{
  "n_layer": 12,
  "d_model": 256,
  "n_head": 8,
  "n_kv_head": 1,
  "head_dim": 32,
  "d_mlp": 1024,
  "vocab_size": 714,
  "activation": "quick_gelu",
  "norm": "layernorm",
  "norm_place": "pre",
  "norm_eps": 1e-05,
  "positions": "rope",
  "rope_base": 500000.0,
  "rope_fraction": 1.0,
  "qk_norm": false,
  "attn_scale": 0.177,
  "bias": "none",
  "tie_embeddings": true,
  "parallel_block": false,
  "extras": ["capped logits"],
  "init": "normal",
  "init_std_qkv": 0.0185,
  "init_std_o": 0.0,
  "init_std_up": 0.0185,
  "init_std_down": 0.0,
  "optimizer": "muon_variant",
  "lr": 0.00887,
  "lr_mult_qkv": 0.4,
  "lr_mult_o": 3.0,
  "lr_mult_down": 1.5,
  "beta1": 0.95,
  "lr_head": 0.0149,
  "grad_clip": 1.0,
  "warmup_steps": 200,
  "schedule": "wsd",
  "decay_fraction": 0.845,
  "decay_shape": "linear",
  "final_lr_fraction": 0.0,
  "batch_tokens": 131072,
  "seq_len": 1024,
  "doc_mask": false,
  "train_tokens": 560100000,
  "steps": 4274,
  "dataset": "wikipedia_en"
}
MLP neurons of a small language model. Each row is named by its layer, matrix (up: input weights) and neuron, and shows model dimensions 48-175. Each number is 128 + 24 x the weight over its row's rms, rounded and kept within 0 to 255. Numbers have three digits each.
Before each neuron's rows, "fires on" lists the tokens most often at its 100 highest values on Wikipedia text that the model never trained on.

fires on: "a", "e", "it", "ure"
L3.up903:120193137109158112090136152105131150107078182105152126117118145130148107151105091163128092126146103122110148104148152133114128117149091138160142142139160138054105134121137117123118131138158123109151140124108108121114129180093115128106172162169130125127121134106110097093157117125090126108179133107098126177064129111116137104099132139120141109111125103119147098165166117177116117120155

fires on: "ver", " |", "e", "hed", "ite", "ain"
L4.up693:146143115177085125135141141170141148129139124107128128146152075145080122139104117142084085141136098146102143123146164147144129128166104116147164149129117164080098134147118116147088081105162101117111138119129165086112124158150120103126138118136122138163168144130127166129113101104175187163126106144135146121119161152113117154184162065117136159120151156147077119134129131123122138154113

fires on: "al", "ord", "ran", "id", "c"
L4.up577:106082137166129122150112161114125153114100162085108126066138153116135102150090140145096125135128099115138132164156129093152166076122124132116168145148118122106119120154120140118146115069134129125133105147150136144143130119148153094133141149110127113114159126144125125140112149145118119138168107161134137107104098119182129098141162098153102112101128124140082119128199104106057139170138

fires on: "ation", "ations", "ot", "s", "ity", "ers"
L4.up402:120119110130087147103140113160145147147117112110178155128142120100126122138144137163178129125096082117166148151135114132154150118117145129113095109112133123138123097127126140136114087124149136100135151141121105118119109114131147125146162071142062151122157147093117113084115122086128155193148126182153120112121110129154144122099129147087145121130137135145098102127150174143130154148095

fires on: "o", "al", "a", "and", "ome", "y"
L3.up621:085129144096122088114144122122155123159119147159137116125134135159129148115116121120129102100081137100152129101157151149153163144165126097157143103093112139154146146138130103117130102129127159128131153159146191101168074083163120111150159118135137140125121124084128124117128119124113158135116085120163120135130151148130135128185093129159117117140125114118126153170122129116119150103118

fires on: "an", "pl", "o"
L2.up598:126140104108088131137133137108130130160130155127110148138114134113161126155165127137142110143118115109093124141131134102165117139169143147057111133120158126122148108123149122121135120146141112190108164149138131120126123144148098161113158143122105154138135119091138144123119097162143172157155152078114136136171161144111149122148110081114120100090165107115080114099144115145140130076174

fires on: "ation", "ated", "ed", "ad", "hed", "ail"
L4.up548:113104076159124146127105094145194110071131136135105095176112118100098084127134138126102102116100128147103101120092106124126143123126141155117111095124124115154140147129087117109133097149073115119144146081112126163111138141082133136136145169090096159120112100144157163083112154144149130139126137117171143135128166153139156089084149126125115152180107109151182149090153136139139111146124

fires on: "r", ":", ",", " the", " and", " –"
L6.up1009:193138122139139130112115125061110137109158127091139147119118117149128123142142134138185115126084092114138137132146153143108137109126123135097118105128032154147085145130113149122150108100115165127106139111132177099152134136125124147129108171123114163104118138151110126125139124125161146125165151181136145077127127138156129119139067151140104136145149117134138178101130127124120095108119

fires on: "qu", ";", "ce", "il", "ated", "ist"
L2.up806:100110142176128142101124109137115117135065096120170124160162117135143142162150132122097123113110128153166114099110126155158132136125125108109165127117131138150132094143131092104085101134117138081117133139147144085092132093137157107091115147148122133151164136155138109147095128115175109157113138101148126163141169159117174095145099144138096093104128124139148107109140066146140138142147

fires on: "us", "id", "ec", "ul", "ate", "ure"
L4.up538:119075112114107104123130148138113102179084109113127130097114142117144171129143152105121115134094175124130169156146136120092105127095149184128137119103109102123141132150115147110124135111140119139143136129142119149103126119150149085135174107150131164148115106089132126130104141118104170156174160103133109085132159149148102071186136122142125122149158143098124163112109125147148149066182

fires on: "b", "i", "ed", "o", "g", "t"
L4.up671:140142159111116107131092147115147150080121157121124138129119136119167141129120109104158140123106136160150147080123118123161122073117116158145123127155115110112080134139107133121082106153157137112124169149145104123110118142093122142123133121118091126103123155146135116133122115120190123177132140127138130119152110128134140095140135137125113142100186148145183107123126102129116098134119

fires on: " 19", "ce", " a", "om", " 202", "$"
L6.up963:134132133137120142123137119142137129131110078125081098110077083084113161143159161120135104130102102157120124193142131145096124123160095117192152146140130146112116163140123136142151138110102133156115144098155145117155124137110120151115154096141111112152118133140135129153091162163076129137053123127123125132135121147128110126174113109150097138140167125161128132080114154124115141148095

fires on: "\n"
L2.up134:169150149145143126166118131126119110120129127094143134130120110108109128157136066137136106105098105156172102137152089149142168162105117128147124126142117174150097111098150092154124135147121108129144138151159121098117148113159171110116048139135114160108160142146148153140086131135145129128136142125087136132165109144143115125121157100165139171155076143097152105151101162129134095142106

fires on: "y", "g", "iz", "ly", ":"
L6.up99:106115152106160110098098136125078100170129181159130150073155160176148106119135122113123102105127168131117133119110147135096140101115094109133145106172155121121142132098169107160132133133100138109145151140131127109111154158120056132122108088134087179122114139164118146158126168115153132152163104147122113106145185101089148108123078147162160119168139124132183134117106129096139116116108

fires on: "ent", "l", "ail", "6", "in"
L6.up59:085089144149157160128156125076147122140135104137132150084112164115118162164106128131092110145131116127128079121089127145123121098122153167151126127145143120105139134073081164146132146099099106111127142134135129119150102109088127166082098149112112143204149106118119094134106126147143071143131119128145096092158141110113106121135108102144154117125120154111129130117143118143135144147128

fires on: "u", "ed", "e", "==", "ul", "ing"
L2.up1011:111150178134144136146100151141156146117142135151117118140150103124102112142124130114160137101070147137179126137101096135122135179119137146087162134108129082137085108126107112116091140112124072118152142123090120143109121095095180125127130121144151132118179105093146156147117145144127125135122173133132106114088119147188113120121144124114129132154146174126135088113134108161128082127127

fires on: "e", "u", "v", "ff", "ent"
L4.up677:133116132113152104120118126115100154078167143120142090128124114117181118106135132133139131139146096134113080143123108087113093109135117160174168078114118120151179147113129180068105138091123138131074128168137159142076146122154142156132172120148139147101111096117122110137151123112166151148149118121141129115114104056118098093104130134129154125156124121141110144143178135142173120186144

fires on: "b", "ce", "per", "S", "uring", "f"
L2.up852:088112125131079132123123126134129135086103132141164134171096133083133132106138150121110145159146148126153085136161164143141123156112128128146134162134135151163147136134137114110135112134117137107155151109151150154101102155129094143103149129177115114150097118128127115105161125093153087141127097105120159156142119124121146125141102097131142108136149119134124124143145129093137112141131

fires on: " of", "ir", "und", "0", "ing"
L3.up565:143105152136130176140078153090166151100120081118098153139151108130124129140140145117136152118099147122102114111147157126123146134115132136111135131115163124126127133171095074104164123121129130152093145127139105162119123112076146146100112111144107113135156138148190118116142162131146111131147112149120135143108102114142165126143113113105070171161176098116116186132156158142159136116169

fires on: "f", "i", ",", "n", "e", "p"
L7.up381:141157120139172120110108145145138105124143104101094103150111123104070089123145157098159142161145170154147169147106141134131106103143093140150135132127171132111143124108166121130123155114084117094141149133077133124121109149121130094144127111086117151121099152122155129131103167134123115124148126099122169139167080104121132096149129136158134116122153122095128139152109163105163121157072

fires on: "f", "ed", "ing", "s", " =="
L4.up476:128123136102112135128100134146099120173100121155123103179108100218126100145100112144114150104106129100139141134100130109111124136126116164131127127151085107134082105162174075151143074142095073111109154119127127150125175137167155134121103118125149108153092118146147141122140121176141112158162122119135099113127138119137084144164125127149121118142124133158142125102145120106042099108151

fires on: "a", "o", ",", ":", "ge"
L6.up837:115112137109149115066124133102140115113121185146121150134116114115100183128146129130126169168108143081096119161126143129116106114106107132116144142122085118146142105176154107099133109117138162135123155176138158088139121124182115115191154165166059156124079109151125125140104131124128118131130128170160111119160144181138144143156110126111070139111147117097142157128129144132140131100129

fires on: "an", "ist", "u", "it", "el", "ur"
L4.up48:122137142119131154116124140119136154128133164117129146114149120133136120168149111181149129173115134091097039120140092126139169117140134090171088119138161112092147120109110084133104122152126150172144134099135119132113099115129118150133159170138105118111174099085123171154109107127135116157125106118126085141133156120131138106166085117121106126104125114140173117129135162135155119128124

fires on: "c", "st", "A", " |", "y"
L3.up161:145111142192167107094156160138099157135138152152114088120158114090141159172124140109117105117140148142177123151121132138126127125149129082093114101125133125089124138120152162118117128151093112140115115119140098123118151114096130145118121129147160091124169114109127129104103143149097124115149096131090103169137116103091085153120146121154172114145153168124157131135084151136144154148121

fires on: "ir", "o", " of", "ar", "s", " Re"
L6.up556:119091124121127148136176116120143141134152151111102126134112141157107101135151135086132100172136121078154148141132177130140129104129116141101118129136149106127111124090138115174126178129132123130084108110168118120110131096115144125137098101162136146101187097165137156097123142124145164148127173140101137114134156096122112135112171115131125096147125130108149123112130169111091149131177

fires on: "cc", "ust", "ct", "ward", "ric"
L3.up23:083111148110131154084134162177123129136136118117130198137133138133146117118140100125160122089154133148118157111108129103122107151104133113137108132148076165147191136119085125149133145162095123147106097141104136113076105124131103143136084152117162164144135105115122134109129110137124150158107088136142150138166128138092146140112112140140129131168173119092085155147149134098114097168100

fires on: "s", "at", "ight", "ra", "a", "on"
L3.up173:104137117080101164125134100206142154085115156107139076129105135140172135108124115141097155143088131098140159100113147118138154153159173123124124140117103122126152132144143119130121138076108132139125149139105099160154151121114116119134112100142088128126100128128125111119109143118104140107147158174135112122136128111130144089120152145082121098136126083137102135132151127137160102185128

fires on: " to", "and", "-", " of", "o", "–"
L6.up55:128146128120130104125132124156158127144136113114108134119117121153167185161140128136164156072180108124137118132131121090143138096149080130100128134110076116126103137142117142060098161105092171162138120155132113121084124126083128137123142140072127130125104124105105118096137107119172122124119144170100147113152150127178187142072135128160139097073120107126155128130123112111133141062135

fires on: "s", "y", "ation", "ing", "c", "ations"
L7.up471:134091141122120130120106097151160113120103121091124090114109159173151119127129148103140181155103105126141089118158144100127095122095119143097154141183121147139155125138172069121143131127115104147122154146135128158131140148099169145126122135083118120191111126097143108138132149135143117117110108133083123109101129114143078130154133125111119156175125113138125160105126131114153153098163

fires on: " n", " as", "w", " m", " wh"
L6.up493:133136106156141122092108115148137189126111116098102129139117140142107132151141171121133141127149121151086154134129160103106134125122135113119126163113133117152129118121102124152099123132130089106191133148130119070116120113104127100092140162112168096130129139133091123163158112109114107107119140153144095136099122136124093134143104133186176114111127116096123107108145149126121106176154

fires on: ":", " |", " (", "n", "on", "us"
L6.up879:104177155145093134117115140126121111078138123131085182152127139148139106135112117109163127127108153120127160176151098125129142143097123086139135155084159088152113137112187131130123112093128126117112144114119118167115140076159140103111148139149134137139086101100131102153149100118109134141118079167115117156114136128090152127137132107146130118139143136089092089110123140151102157147115

fires on: "re", "s", "iv", "g", "f", "r"
L7.up123:120118094150125122118113131117143118143130107105186129116136129096174119113103109120135132128127161143125146122150142115068177089128156137110115078071118132127173124107126156116139165133111138105104104143154108076152155171105151113118169138118134101129153121163145150098150082089131126157081162136138160071108141107127098153141099116130095124128073119142150131175148136116190140103106

fires on: "t", "A", " ad", "ro", "ri", "st"
L4.up943:122117159151171130160139150163106152134135188158106101133122118131123125156119146134154138108137122114121115128087084139135166091090138062111099092128138087101101097133130136129139134149124135119145178109155111137107124114122162119146118154132109131152153197156154116114106146142129124135103152112133171156144087091090109128149138131156105144082153086112126132119085120168106111124110

fires on: "ra", "ight", "mer", "te", "ld"
L3.up904:102096108112161128116128132134140129142159146128122129103094167126144144166085134093118142105118068065095127150144141114121120149136187123131099105140125130137133124084112149157112130113133135116144153123142096101182130155168117144163125149169071150127072130136168094116086156148115133143106133196144113159154111145132127130105130104103095103129114132136142113111113110092130129140123

fires on: "th", "ar", "an", ".", "am", "ir"
L4.up766:135127117134119100161189158134132148086133108129134153144075095097086120119144180150130127153118115112143156123130152131140136096118120135143107139149113108102082159114154157135168188128142131117153143122127149128096147103130103132111130126164107133143135115081087108088110156134130125166124138159120123141141153115118135134139132067111152139081118149120080101158129154113103104124176

fires on: "==", " ==", "old", "\n", " /", "we"
L2.up566:133173157116120096142131098124107133107117125134161090111159079127135088183115097102100119117107118163114113108188170126134139133142144160161125118127106128056113124122162095141119121119106106103150138136159117103092134122150128167096076115107122148129100112083140140133124149130144163118114129097126105123126166127157123134156107104135114105146064140103129141118140138126159097202108

fires on: "b", "ir", "g", "ary", "her", "ign"
L3.up570:110141146153119141119111112161120112128119106109093159124136140084163124113130114134179157168132145105120136136122131119161121108171114066107114140174146136123130106134139121130158151110128076106144149157107101115135139152085137144104092158098152137122110128146122128170152107122148140149119120105079101123126108176130123114107101128136167121091167152081122098122113162097104130106141

fires on: "ar", "ou", "outh", "oun", "et"
L3.up738:093125144122118115108139148093158152110136120157123126153120132150153142127150081156122133078141130166081163132126118152150146124141134117132159065137173125123118144130121116159110180166090115162129174107120130149077153106137131168130122132126131089151110125140105187143151090135155143115158137094074124135188123131102137097115145173096090096101144143150113123086097150125078106122092

fires on: "on", "un", "o", "e", "as"
L4.up632:093080145088142078153133123132133154109101140095059106160140108124125136154071142138160106133132109124146111154120118115111126121155134091140097169112106176137145117134104119129171135119122171126101108141125167126128151158178153081140103152065139147104102131103113134129136098100145179110123127137163117117098146082201096132114149133143120105121136148113124132108163133136136150092119

fires on: "s", "ies", "ed", "ion", "0"
L6.up380:163144157116148138101139138128123135108062165113159130125156134178145088122162159138133101144118102117144101097142102137147180164085134146124160111116179088111118132081109123132118091118128134138148132143115127142124104161152096130141093106138119115078136111124093172110143112161172139170164119118161166100130130131116135103157114088105155112108115097171107135159147148089127150140123

fires on: "y", "ar", " comp", ")", "1", "i"
L2.up606:152063151145138122072167100121158111100129118102133137111110140108124089141168104166115149128120126111125159128102111142163117107158097109188138102135117154127145145130132112114063104109176130147164099098166126129162111066158137081143118138125122138087157085180103126119125146140128103135084079113121109173159119135114131077146116134157146122153142156152187188157135158161150120108135

fires on: "o", "ad", "am", "ig", "ah", "un"
L6.up970:127113129116148100121164114128139123130144125126077126147103101160168130097149127105164092152133160133138159100114131125121123140128114162119115147125129140098153141117128120155153112134126139102130123143163124143160152137141164080150128110116133096089117112099144122105083127124120087155112121126207104081109113064124093109141161151130064162097149119142123169099149117116101136085107

fires on: "ult", "al", "h", "c", "p", "ver"
L4.up854:125113136123097140076135145144113109202081160131133088134129131154119095146171138105110104137128077126138159095108102138158118128138132132124158130127146155142113065144101111177142123111113116109138145180125127131107134140128149131085111118148121171111124099117130123132091114181165121155090158116130140142136094087122119138100104099122167087148137104161177134136080154150138112157103

fires on: "o", "a", "ed", "an", " of"
L3.up577:155111138143122139104141136072118143098143114143096130075092105147163175162126139142125076112145119137143132078173120139148113102120051160135141097122142143163138095103132151116089090134135164156107122126119103155089119139092104137129107108097145137107097138095152160147139121122164113139141124101123156077126163145171114112110134123133136143092153139171127152145130114163157131135107

fires on: " a", "\n", " m", "-", " to"
L7.up771:145099170109166125120134118104173105128124105120095136072148161104147105105158128082111139153151132149162128161148135097103085101131119093093141179112127121166175143106171100146097139115138135133086172121097127105123156132074140083171136129091107083129146108121123139129117110107135088135154131122127147114109158131166107160095116129142149152128152130142143169144178142148092138147125

fires on: "et", "ward", "id", "are", "ence", "ers"
L4.up14:158127138147116084120146088117091138131169155166103148106167144110133128155107128112143094103065114115126158121106117164142203139115121141100121094116129136130142151140096125181087133160136112128152060150136127127149150136107125124134177084131135156099136128115164111131105123131158114135151145132133150095131129111118151096159138127114112151144149140135153114102138143130100109145103

fires on: "===", "00", "==", " =", "5"
L2.up275:103089144111125140107095120174171100162118127119124131144117084104149150162146133162088122155127150109160146099082113134050109105143124139177152155114169103118128121157153149102130117120116120125124119161111137127106149120081124132145130122140120143090098131110134123145170109134122113134112105113133113126133158129130146073098173149076097110152138105100119139128125144106123123152181

fires on: "ri", "e", "an", "g", "ia", "t"
L3.up1021:135108191102121103097164181180160102112138127092132115142133090131126137128145162114134116139155137151127142109109093153150161082121140109147151101148122158127139088149082151144103127097113102111099102155133116122177128103099110095134127107137168139114128123103133122147120125122140145154078143102120150112109082120160086147163095118172112144093169138110150139084127090140150137134141

fires on: "es", "as", "ay", "en", "an"
L7.up798:115129162144100144110118141127123160095102135146112153146149120141140153106134130167169104135125158111103149109128174141101145144133165166119142132138161140144141131133155118116121166143142163180118140145132160094106093077151102152089128129112107148098140155096133133135141084119145106148130083146159084114135138171121136102100068133131135073132116087141102128128124124146157096124155

fires on: "og", "b", "ob", "od", "ab", "orm"
L4.up453:063136149106124144102136139123137159104122110179160114104132112155139097125190117093144088145155121159127109114119107133160102093128130115156096134157149146098123151098072110138146100168126112138136144095115140169183128121137160116124137176107162168106121089135119124123067153120132089119105118128115130129146094136125082136141080163172120136149184111096126114123127129072107128108134

fires on: "k", ")", "ur", "im", "i", "am"
L4.up312:132089144114167132135115095117115116101137088072103129121123130151151106131196176117146124132119135084099141168136176161119142114190138114121115137146180188138129119141127121136086150125101134109114126129140116136138132115177129115158114158128080143122143119145107145160103075134154131124125076081134118165144140136063104126151138085123127101157144125128120115159140121073120152145119

fires on: "\n"
L2.up843:104131099157134101146124110117100107080133169144120086176124134142120123182112127128131125108109108125152066145098120151149163137137097130142113169120125164115160140169135134156143120135111096101149116152168140081100138136144158150070138191131107133167105121176152132144115118169118122134116151110092108095123129141104127081119115113133113093115110126138136142154128136116134112112069

fires on: "t", "rom", "ri", "th", "le"
L3.up558:123157152127148157097119160154137097137130118119141156111139168119122120127123149139144120114100126143129097127102126123148155137171209096138136130081113100109152137111149194135127139116167132108109131133163075167196108068158096141124155125115140131141117154118136121139081117086110119109110145144147134117137137130165120133144093130181138105117116128173133145106138114128132144101111

fires on: "e", "it", "on", "ag", "k", "ry"
L3.up898:120099153120169099144132120151115144112081160109136134159056107143095111140120133087132125159139137132139129100127117121168168105105122129167147134135141146123140071114125124137148121142143138070133163153139148135113137111120109165140149168161128096163126103106111127125161140107100140116133126137099113133090144119122151145149150195162117122137116096118104122145116143123149145141161

fires on: "ation", "ates", "ity", "ations", "ate", ":"
L2.up398:097143139106149100138125142139159106130142117118137119150146113104098126148140118094124091166067110118132105167147114123155093159138123131136100094073151104126128116112190135119119131116163121105142136126091122101159127095105145103109141133150076147095128103156135097074102123094119131132180065144108148109113103117124198096093095124184144156135087152137132144188130129112150125153102

fires on: " =", " is", " was", "ain", "\n"
L2.up157:175126083151128087115125119151131134102135123111123143100103161099136095137151098116146157093131135112101099109127177104149165092150101124154165135108143140125111127136167146124150146101145153110132098130147107133114109161158163072137193140134125147139124113170110127170134124122095059130126119125146134126110130126114133110132109071112104106149195133095147125135116110127161138138100

fires on: "iv", "n", "on", "v", "19", "ic"
L4.up912:089145149169120145109124112141125154086120137132086174111168209149169096121068127119131134119118126104103116131108120091107169123098124133138109176110099135158114147119131136160137115087116136148120125148151098097166149117138145102155128123110111123128137100155158125143086105149118104139101131122113153110078098153137113128125063140142158108152179111121119140098199135138119114129124

fires on: "out", "==", "\n", " ==", " also"
L2.up835:109144089131175134131172114119145129089131086137146166145131121169121110178117092114094188137158187147124153121103109145150168130126139147120108108107124143144127112145149131116157171114093079136135141146089201155111130116101168142127111110129110116132133089166148124114164140146176145186100151143099117131114116073137104093109145134145160129133087135168137141125096162119121069120162

fires on: "e", "a", "el", "ent", "al", "ult"
L6.up172:086109091102104138093119149169148131140079148138112133161098122160156098106113115070147123188163069148105131135116146126150116117157126091133139130163161116108128126101120152141149118111140110086127118134118157108129130109100156086112132127111133118131141093090162128143132098168114050125129093106157114109172130127104066146104126132155168118163149087138141133108125112186140146110102

fires on: "i", "y", "ru", "se", "ri", "re"
L4.up194:122198100157137129122130161133126129140147084146125120111121082170166138123173112126085106119123114116152176102138091119143152117105155130142108141121124149107144159126170100120148129157114089112090131125153123114141117101133166155107142127098097125150145112109158111175117177121148149157128119137115169090106126076094133146133163124133144164049104075130145097151158121137120141133127

fires on: "j", "k", "og", "n", "b"
L3.up199:124134148113103126141123134142151175124102153148109105128113108132135117129146082108119093134119155131174126100120103095121138121177125124106132133135160171113111093082100140124155108102128155100143143105129138144165125126118185161120129107185154154123094087126139120126128085105155136143126139127166147154101184092137117155101136133183125130089183150123132131111095115108115121133142

fires on: "s", "ers", "ations", "ity", "ed"
L6.up18:106155121126098146111108135120150120094076149128131156090128127202130126161128120134097083084072118123119122098103105126125127143146141143160123085165160072150151163130143113165133101081122100144186141155099117133089131137167146061147135111173158113161119113151118104119133150144120121108101091146144126118086140089145135126125136131134131106112160190138137167137129169062106158172119

fires on: "y", "re", "s", "ber"
L4.up960:145130113127131134107095105129104090156152119111138091090151148130150154148119091101134117191116139158163181063143123171122119103149135160087123116115134092165124165142133143163132130148145113130129111132139096127148154117119161126141137116104137142129146134147130141101149120140136117130150143100101120083214116109165113123165093131130151139104144098152167104164067128148162159133114

fires on: "o", "ir", "ill", "om", "ign", "ed"
L4.up421:145136130129139132121127123104145137117132133132101139113140102084086125155222104163095148124110150144124120121123161165073129108085110143146098132142114156102105108173128127110180081144082117136115101142122158132144094130122155108098157142158116080150127109146121152107110145144118085121113153128127106144112101144117124190125109140121178161073157081108157150147104150122107122143168

fires on: "s", " that", ",", "id", "ed", "ated"
L6.up301:064135139131086116106101130135145130079131089119121119113150113115108100101121134126078126109133083164147153122086160121077142144131153143139113084130096152094091118118116117146108131144121094150123160143139134114141125174137115093129169104119086084164112112124117154128136146184129130172138088145191165163130162142169162081106140098104145135157116160140134123169107147100132170155127

fires on: "an", "ct", "o", "c", "ou", "f"
L6.up178:141128136150129132129108116138139128135152122142094144096104167091120177136143166129143174141127158146126121124102161124134134114129111151131115105173117149101140141097174122132156106143129113140100190145124163121118083124089127105156187176141117099137113151180069135184082155151108118139122111148116097148132104126077108127167137095124099137143163103137160091121121130160148162093165

fires on: "i", "an", "a", "e", "er"
L3.up971:142079146096115126149139136090126164131138095119106148128082125129125177168134144133113120105103131115111165062109074095133155116140130145158123140140153142120143119165123109143127103116155083104144109131136162144135091115083134151136097169093166164145100156047116110140102104119107115122195143157086136076136131087148093099126149143113077146159137124153155124122148122130131123119085

fires on: " m", "al"
L3.up51:085169111092119142099151139128127149142104134092096126140112141118127139142100128073104107152188136144129117109140136091101125118116100122130153122103159096147136145135181091114116150148127148157134132147124160082122109110132118148109119167131100124112166130122125120133147138126148078163119117133129136094098151108135108138123131138166156097118180111153113107122166143125131134104152

fires on: "\n", " St", "==", " st", " to"
L2.up402:087124157130130097086117130153134121154135116146114143125157143085123129153130168141149141126093150142119150155132108117098157137128120147125115091127138135136141100116153168110112113134113127129103119141139163152062088118142147138107120120106127120146080121111131112134167114123145144108130162167118091147116138094105110113150102184150135126150098149169188145129126121125141084172167

fires on: "ec", "oc", " of", "ir", "ary", "al"
L6.up1022:127097149125139127107117197160138152100134076118114118127099132111112136144124123063142117153125131146112082118151176143160135125112118139153165087082117128169184129130134105133129116107158107118171146158131100130179093079120098157134175135183134097125133128125142138083135159143153088148150145106151171148136080104120152125138126096084142126127097151090131147135135120152150111122125

fires on: "av", "iv", "om", "v"
L3.up325:153100143137147140142139128112128158106148159142098140126158142100153103070152136144143142084169159179147170097128100141128105092122152103130155148106135133138085119129139134182144130135158113120127140102125131138108155106165136119103170118131148121124149113114137110112104128141119132110109148143129143146070095133131102116104118153096149127140168093080125110101179119155180145161112

fires on: " an", "en", "an", "o", "un", "ro"
L7.up973:104098146086151118094135139158085115129150109117108116110116117150145150136092142155155093123122099102101122099145108096124133143135162122098100183133117151098164130127137088107148161102119167160096143154115139057150138100159163150085114110113115143115123114190118118145116114172154130125120099127150149124135128141120132107140104136133124134110182122134116128104135132138136166096083

fires on: ",", ";", "p", " P", "r"
L7.up414:144122142116188144100097131084070132115143141133148107097113133119129077158108130143153130137123140119180136124087125118131094118160092125137146156151178129128121122136125153147092160110119137138134127126117150135127160118085125098209134160123128108118151104149147132100116107148120120175128159096130124121177105100105139121113128102110162111141138120138140083179098137132159077132091

fires on: "f", "ed", "ated", "hed"
L4.up373:158169116094137118155171110182126132131138110142068170117079092073093105124163145145110127132110104130117128125130120176119162125141116129145081124117097088138100161144147088117170129116119172134142133096177099172155108113131133100118133153106106150118161126144182167097128121127125144158113115117147130115153127153130124135121125098150077094147124147136119148129169142145163107156134

fires on: "ts", "T", " /", "us", "*"
L2.up311:113169126120159132098152105101122117129153125120111156107108096094116129150131124124162104092110155131150163131136124074144155095120116061129153158139073111147134161095112104104146143145150072128090093075138118098151130106121167121091133117117123170090121116136126118126137114108125126159112138142121191098131122123110100087138093138147133147137149117124140128131085137136169100134087

fires on: "ly", "y", " (", "ill"
L7.up89:128160133156164131161128105145118135118127152197099140096149152114133133147124124136096155142143126105117119145139100163129152151130130159125131137147155096127156151136155140149125073115073136142087121169138098140113104149148064096105166116136120143137140101109086153092155165113155141097138116117083158122154188108138183092154092127167119079165125135113129154137151116139147153125126

fires on: "ly", "hen", "an", "ile", "ver", "ther"
L7.up553:089153135141138131094179157145080130127153138123096150140106117099122105132139091139103120185131092111120137136101117123151116150104115136110149146089104110121183100113124108154124166129128133171121151175066137139144100126071129104113177149082115137120105135160105162145127076157131134106143172105128145141130128111096090142145118062125155117134169118122104144105114108099138084137136

fires on: "id", "em", "ver"
L3.up749:124098125152110095159106124094127142132138107117134108106160102113087140132101113095131114121107123117118176130142125175070142104135105154128140101114101146110104162148085145152123134111150096149158108150117132108103155124127074111115167134160144119144122123119103143135085111141097147158121117144121119143152162116126127108132179090116158152138146107120113146091102126121146133127129

fires on: "e", "ess", "ive", "ide", "ce", "ity"
L4.up339:094135096126138162163139080140163101147144095163113141112130142104094133132151102109116131121130110113121120156149090166134138105145126103145102121109149143111110088087144149161118106130157108148114133118115151118121131098094103119150158145128122129089192143133112151096143137078127065125119127140144141137142093124145136105151124149138162175141117111129102101137168117138077113151154

fires on: "at", "r", "her", "ug", "g", "ore"
L4.up207:143150121077100167111158094202123156131098130115101142135131094095110134146140157137150124157089165093116153103128153144154117122154098088105149120156108161137102087137136147140178132130132147116176127092111117035094146150138115151124105161133150123121142134146125116153154111092130152138135120124155146135122155091177148136107117139182141154100149142103113149078150105107150121134136